MLP neurons of a small language model. Each row is named by its layer, matrix (gate and up: input weights) and neuron, and shows model dimensions 16-111. Each number is 200 + 40 x the weight over its row's rms, rounded and kept within 0 to 999. A neuron's up and down rows have the sign that makes its largest values positive.
After each neuron's rows, "fires on" lists the tokens most often at its 100 highest values on Wikipedia text that the model never trained on.

L3.gate593,188,214,161,163,195,181,202,295,173,241,236,251,199,195,242,262,211,208,180,203,163,134,208,208,175,171,201,253,210,214,144,224,179,163,201,223,224,185,139,176,173,180,233,197,247,216,211,215,178,115,164,235,176,253,215,214,223,221,84,201,250,240,212,181,278,198,158,150,191,285,183,208,178,240,156,260,280,238,226,232,215,143,203,196,241,251,250,189,215,250,241,173,135,200,219,171
L3.up593,187,152,210,153,199,224,276,196,169,214,180,240,163,171,287,193,103,245,252,119,247,250,150,197,206,221,227,264,178,238,218,199,204,172,197,151,239,184,251,187,174,232,135,300,235,175,207,152,241,205,150,162,234,189,146,209,177,137,215,217,303,179,207,229,97,210,231,125,224,269,146,176,275,194,258,125,178,135,163,273,182,232,144,229,218,192,188,203,146,227,220,143,253,193,189,233
fires on: " |", " or", " Other", " are", " other", " and"

L4.gate120,217,313,174,217,176,160,215,179,192,135,268,213,234,119,235,120,237,212,227,199,215,155,242,295,192,143,169,188,201,197,222,152,138,196,211,208,177,215,195,228,224,169,222,236,148,259,199,213,169,210,212,242,107,176,241,205,191,243,183,179,161,212,224,168,232,232,180,248,266,172,155,144,231,144,213,106,220,200,194,195,224,188,186,253,236,171,196,184,154,223,219,212,221,156,218,245
L4.up120,190,261,219,234,264,239,209,181,190,226,242,156,231,142,171,173,195,96,238,171,218,223,197,239,203,131,174,158,202,177,157,210,186,239,202,76,120,272,217,133,215,209,170,224,197,257,212,182,184,212,166,197,165,159,251,171,266,232,191,212,140,182,234,223,178,159,187,267,163,197,125,208,185,164,239,188,159,196,210,190,118,200,212,230,209,198,173,195,134,157,174,190,167,138,220,159
fires on: " or", " and", "lee", "5", "p"

L4.gate38,218,211,197,205,95,204,185,158,194,162,246,254,151,215,170,102,243,236,209,144,168,200,242,264,242,227,152,198,207,156,205,207,145,185,193,155,245,250,253,116,214,148,162,198,145,149,248,243,156,140,223,191,199,207,227,206,187,174,231,164,278,237,228,183,296,258,139,140,224,253,161,230,270,198,185,171,120,223,279,174,195,161,208,216,218,232,160,211,176,221,175,203,191,212,215,197
L4.up38,213,195,211,241,213,162,175,151,164,162,194,250,203,157,189,171,209,228,280,186,205,193,103,193,242,224,83,185,198,190,168,179,163,210,221,171,270,183,244,133,234,185,104,244,171,147,186,290,235,198,145,239,260,188,190,283,135,225,268,219,160,172,240,202,275,214,163,103,140,220,195,286,268,130,238,207,180,154,203,204,203,258,214,245,205,234,170,256,191,225,201,185,194,121,242,174
fires on: " and", " but", " Party", " or"

L3.gate175,152,227,239,166,171,201,179,219,193,194,176,166,200,267,285,229,145,224,228,222,109,232,245,169,200,251,217,248,186,151,228,256,207,188,219,267,208,175,186,231,241,258,190,221,176,228,175,217,183,146,148,179,242,218,184,189,126,154,284,144,189,179,220,153,173,259,159,270,226,197,240,188,187,165,190,190,228,193,225,171,258,102,229,219,184,255,163,190,257,221,174,219,219,242,209,259
L3.up175,301,226,177,173,190,234,260,220,184,206,147,185,181,166,228,200,232,289,193,210,171,200,185,218,154,181,233,176,185,209,191,254,253,150,180,158,315,210,217,185,180,230,206,203,203,143,216,91,219,284,251,96,176,136,182,232,161,223,248,210,216,229,115,197,138,221,164,213,182,213,218,172,147,131,180,172,245,232,147,231,191,261,187,193,161,164,131,175,205,204,246,143,172,230,184,226
fires on: " ", ",", " died", "."

L3.gate566,217,172,211,271,122,238,222,206,220,169,187,197,188,167,160,212,214,159,237,168,166,180,206,278,192,260,227,194,169,218,243,217,214,184,233,211,224,235,178,181,126,209,164,201,248,251,195,145,260,187,154,213,290,209,284,153,231,186,175,162,195,210,246,226,236,230,230,184,238,180,161,138,212,210,291,186,210,216,189,193,140,200,260,203,161,154,161,211,207,226,223,181,184,192,244,336
L3.up566,240,202,152,180,167,185,213,177,195,231,214,209,157,169,202,256,190,181,182,214,276,178,168,179,274,153,146,160,177,199,308,194,170,149,278,137,223,224,131,202,200,227,232,185,224,277,264,120,210,196,199,199,185,209,168,222,256,138,199,185,210,223,170,232,176,188,256,193,285,174,239,158,221,167,184,250,135,259,244,181,128,195,224,222,166,210,230,221,164,180,143,163,279,131,180,94
fires on: " in", ",", "In", ";"

L3.gate122,195,292,116,246,222,203,235,212,248,183,228,222,280,213,177,209,236,164,221,235,233,222,137,279,183,208,144,303,235,171,146,153,229,171,225,184,155,150,176,173,189,219,175,172,209,122,190,180,263,204,186,232,231,184,227,177,181,192,245,201,125,189,188,226,190,216,136,198,153,248,204,200,189,157,251,286,172,196,240,210,164,174,164,230,308,200,185,200,179,185,189,185,166,257,218,248
L3.up122,196,248,222,191,222,220,222,271,186,273,211,204,195,130,203,165,116,187,206,243,242,208,132,289,202,222,210,168,247,192,191,214,195,221,141,155,176,195,199,159,222,197,131,220,182,200,160,189,161,236,236,189,220,214,157,222,217,166,202,142,204,184,176,265,143,216,185,156,226,181,259,203,92,195,193,177,213,223,222,150,244,229,215,199,171,188,205,196,209,261,200,195,202,127,262,237
fires on: " |", " and", " of", " ("

L4.gate487,155,232,167,223,211,227,153,281,209,229,263,199,244,201,235,236,173,229,193,165,165,288,100,190,211,200,248,239,246,146,266,217,163,247,218,189,277,226,198,187,205,219,215,232,255,159,182,168,181,201,200,175,176,254,174,219,203,224,220,222,191,134,228,195,189,151,273,217,171,153,196,180,195,248,143,251,148,220,242,210,172,173,232,193,186,165,180,176,161,217,258,263,139,239,194,199
L4.up487,186,187,182,206,226,185,189,244,202,162,147,216,130,215,171,218,247,241,227,325,172,252,193,229,226,207,168,240,242,281,164,284,231,152,173,285,328,226,192,167,178,153,261,202,184,151,222,234,231,165,225,128,176,285,192,188,152,174,214,181,185,179,201,174,216,247,125,228,212,231,202,120,209,190,205,200,129,209,203,160,212,182,293,227,167,191,193,143,216,169,207,217,168,254,227,203
fires on: ".", " Illinois"

L4.gate522,272,135,201,262,171,247,259,231,139,205,183,196,204,164,173,222,162,153,200,240,228,162,90,149,198,217,195,138,114,238,73,163,251,188,143,113,190,166,215,161,124,186,185,211,181,180,208,246,205,182,180,250,210,240,83,226,165,246,167,255,127,207,198,256,192,178,319,219,205,204,147,196,142,116,162,266,232,188,159,199,195,202,249,210,156,182,198,192,223,170,202,182,202,202,194,188
L4.up522,252,223,256,164,171,240,189,191,211,169,199,125,279,221,217,146,147,261,145,229,215,131,185,163,126,202,222,198,282,244,164,237,264,183,193,156,177,260,182,176,265,275,240,272,211,189,212,158,217,270,214,208,211,218,191,176,212,240,161,195,242,168,198,196,198,204,176,292,173,181,235,190,245,169,266,230,104,234,143,188,201,202,218,206,202,296,230,204,211,129,202,180,241,258,140,207
fires on: ":", " at", " →", " included", " as"

L4.gate162,206,301,218,300,222,176,242,118,186,224,248,199,192,152,272,241,219,140,185,117,245,215,244,180,190,218,193,225,164,239,220,174,193,188,133,175,250,203,211,223,155,119,262,200,222,138,216,206,209,110,199,237,190,234,171,208,223,164,220,238,155,140,174,165,192,239,275,255,158,216,158,241,163,153,124,193,133,232,231,210,270,213,193,235,166,198,221,151,175,216,181,232,202,167,202,187
L4.up162,155,163,190,234,211,197,230,225,216,118,237,258,180,226,227,189,213,213,199,183,199,161,193,261,165,199,167,230,209,219,236,251,198,197,233,191,237,188,148,164,211,208,224,240,241,238,267,196,158,246,132,158,199,236,114,176,186,182,209,235,176,222,233,175,201,146,199,220,232,219,238,261,231,138,143,202,121,150,287,242,195,235,163,244,193,196,215,217,177,214,213,206,227,202,174,223
fires on: " |", " and", ".", " or", " |\n", ")"

L3.gate425,138,229,220,214,215,201,187,186,231,139,231,134,167,230,106,289,200,247,151,207,209,233,208,215,196,217,255,156,248,275,167,208,221,197,271,233,169,153,201,143,205,175,195,157,247,122,196,121,153,167,178,125,163,170,234,238,241,196,220,223,245,222,184,263,153,188,272,205,145,274,203,225,197,150,205,179,139,200,193,213,243,204,197,217,220,247,192,209,140,145,259,192,230,208,266,215
L3.up425,191,149,194,213,200,186,215,210,203,196,219,166,122,232,158,220,222,233,206,170,218,213,203,137,105,212,171,259,219,155,148,231,223,174,281,180,239,211,201,276,163,207,149,290,203,167,189,124,223,192,291,209,171,256,179,296,134,185,155,208,221,245,184,197,169,156,158,173,226,176,198,208,244,212,195,202,138,238,221,185,175,274,227,282,165,196,234,172,179,165,192,139,189,134,239,180
fires on: " \"", " '", " being", " “", "re", " acc"

L4.gate230,298,211,207,214,195,254,223,181,174,210,235,197,191,174,239,193,147,215,226,186,215,231,133,282,242,255,203,203,162,247,239,296,218,124,102,277,215,273,209,159,244,184,162,128,195,156,238,278,158,127,165,216,135,148,193,159,266,180,139,263,212,227,147,186,210,191,225,220,223,198,239,196,265,206,210,183,166,185,238,218,202,161,199,189,176,190,151,179,170,247,243,234,268,195,207,150
L4.up230,319,212,181,201,246,162,168,210,212,202,269,225,221,101,254,185,190,203,223,209,197,248,160,226,165,220,179,228,257,159,227,105,241,174,199,164,243,207,225,204,171,177,268,188,251,231,153,240,233,205,199,166,182,193,161,169,214,243,140,176,158,247,199,208,201,142,250,224,182,145,238,243,214,202,203,90,207,217,251,222,238,214,228,187,176,217,181,242,173,164,231,211,209,175,279,251
fires on: " not", " or", " sometimes", " –", " and", " same"

L3.gate221,217,157,178,157,250,217,129,166,185,154,152,201,213,170,161,278,171,209,250,225,223,186,167,251,85,203,170,194,241,219,223,216,207,240,241,187,148,179,277,256,215,176,211,252,154,187,245,206,199,196,306,208,211,106,142,240,172,213,222,214,197,139,218,213,214,159,184,132,156,148,184,185,234,190,233,211,182,238,167,208,231,190,150,196,147,255,240,201,127,218,180,196,219,210,232,189
L3.up221,234,193,188,186,193,178,141,292,163,238,197,196,212,192,248,257,158,230,198,169,212,186,237,186,251,187,220,145,195,251,201,256,182,185,181,194,203,104,201,198,209,216,212,161,222,207,194,149,190,206,275,216,255,244,189,197,158,256,223,231,183,208,212,125,153,171,195,217,225,237,151,133,155,202,285,208,273,133,190,192,191,210,222,166,139,228,226,152,216,215,257,171,177,148,153,209
fires on: " as", " |", " |\n", " of", "-", " major"

L4.gate59,235,230,260,156,192,219,209,277,163,219,171,249,223,303,224,148,189,206,150,173,230,203,141,281,246,178,125,192,239,146,195,101,172,177,227,233,206,200,252,203,222,121,167,175,228,223,188,165,246,202,110,209,211,236,219,225,209,241,228,151,188,184,214,179,190,175,199,221,211,257,109,196,96,121,205,179,215,187,182,158,255,194,206,186,156,146,218,152,156,200,174,248,199,242,205,202
L4.up59,180,199,165,258,215,218,174,235,221,237,190,205,233,209,155,219,189,107,165,238,215,163,157,193,187,185,220,93,194,178,265,198,183,201,246,270,171,194,219,239,236,224,241,162,180,234,196,196,220,248,169,194,159,178,150,237,128,114,198,232,232,187,347,235,215,241,201,107,136,226,205,215,137,257,234,174,174,221,182,146,142,177,167,161,246,180,239,213,245,195,191,190,213,143,187,175
fires on: " of", " |", " year", " later"

L4.gate443,202,160,157,196,117,254,121,227,235,201,293,211,210,205,193,194,135,182,225,150,190,173,263,193,273,234,158,138,211,193,244,206,210,247,231,258,262,222,199,216,209,231,246,191,153,227,293,175,301,238,235,176,207,167,189,158,256,148,207,121,201,238,195,201,190,177,255,232,237,284,213,175,250,149,249,185,184,194,171,191,213,192,296,138,162,196,195,201,159,203,204,208,203,202,270,254
L4.up443,152,157,196,175,193,227,229,175,177,214,144,172,222,168,229,152,157,164,184,177,222,201,163,203,184,239,170,158,233,309,227,259,224,205,241,203,185,132,202,191,213,235,247,147,163,177,228,197,157,161,195,234,277,185,214,180,189,200,191,186,210,200,180,250,236,208,266,228,181,216,270,223,221,183,157,260,190,198,136,279,155,249,232,186,221,191,133,232,222,200,147,187,226,221,232,282
fires on: ",", " in", ";"

L4.gate109,197,175,226,175,223,188,203,172,233,206,260,223,186,256,141,190,219,217,130,226,219,188,237,170,217,143,154,148,279,201,126,180,222,161,133,133,167,246,199,165,216,288,217,268,217,230,209,188,147,126,148,251,272,164,217,192,115,176,196,170,203,178,233,207,273,183,243,182,244,219,190,199,217,221,182,236,210,193,91,159,197,181,220,191,225,159,221,167,237,272,214,278,218,187,163,218
L4.up109,262,239,210,187,231,206,259,210,197,227,191,218,137,159,106,196,178,230,188,129,141,187,219,240,208,235,155,207,208,200,233,231,190,156,212,183,221,181,95,197,198,175,196,232,198,241,132,239,180,304,231,240,246,179,209,274,198,183,194,227,210,248,253,217,214,189,199,223,244,218,224,190,247,155,248,193,69,195,127,141,220,237,271,81,259,216,239,207,180,208,139,182,166,232,201,217
fires on: " |", ":", " at", " in", "3", "2"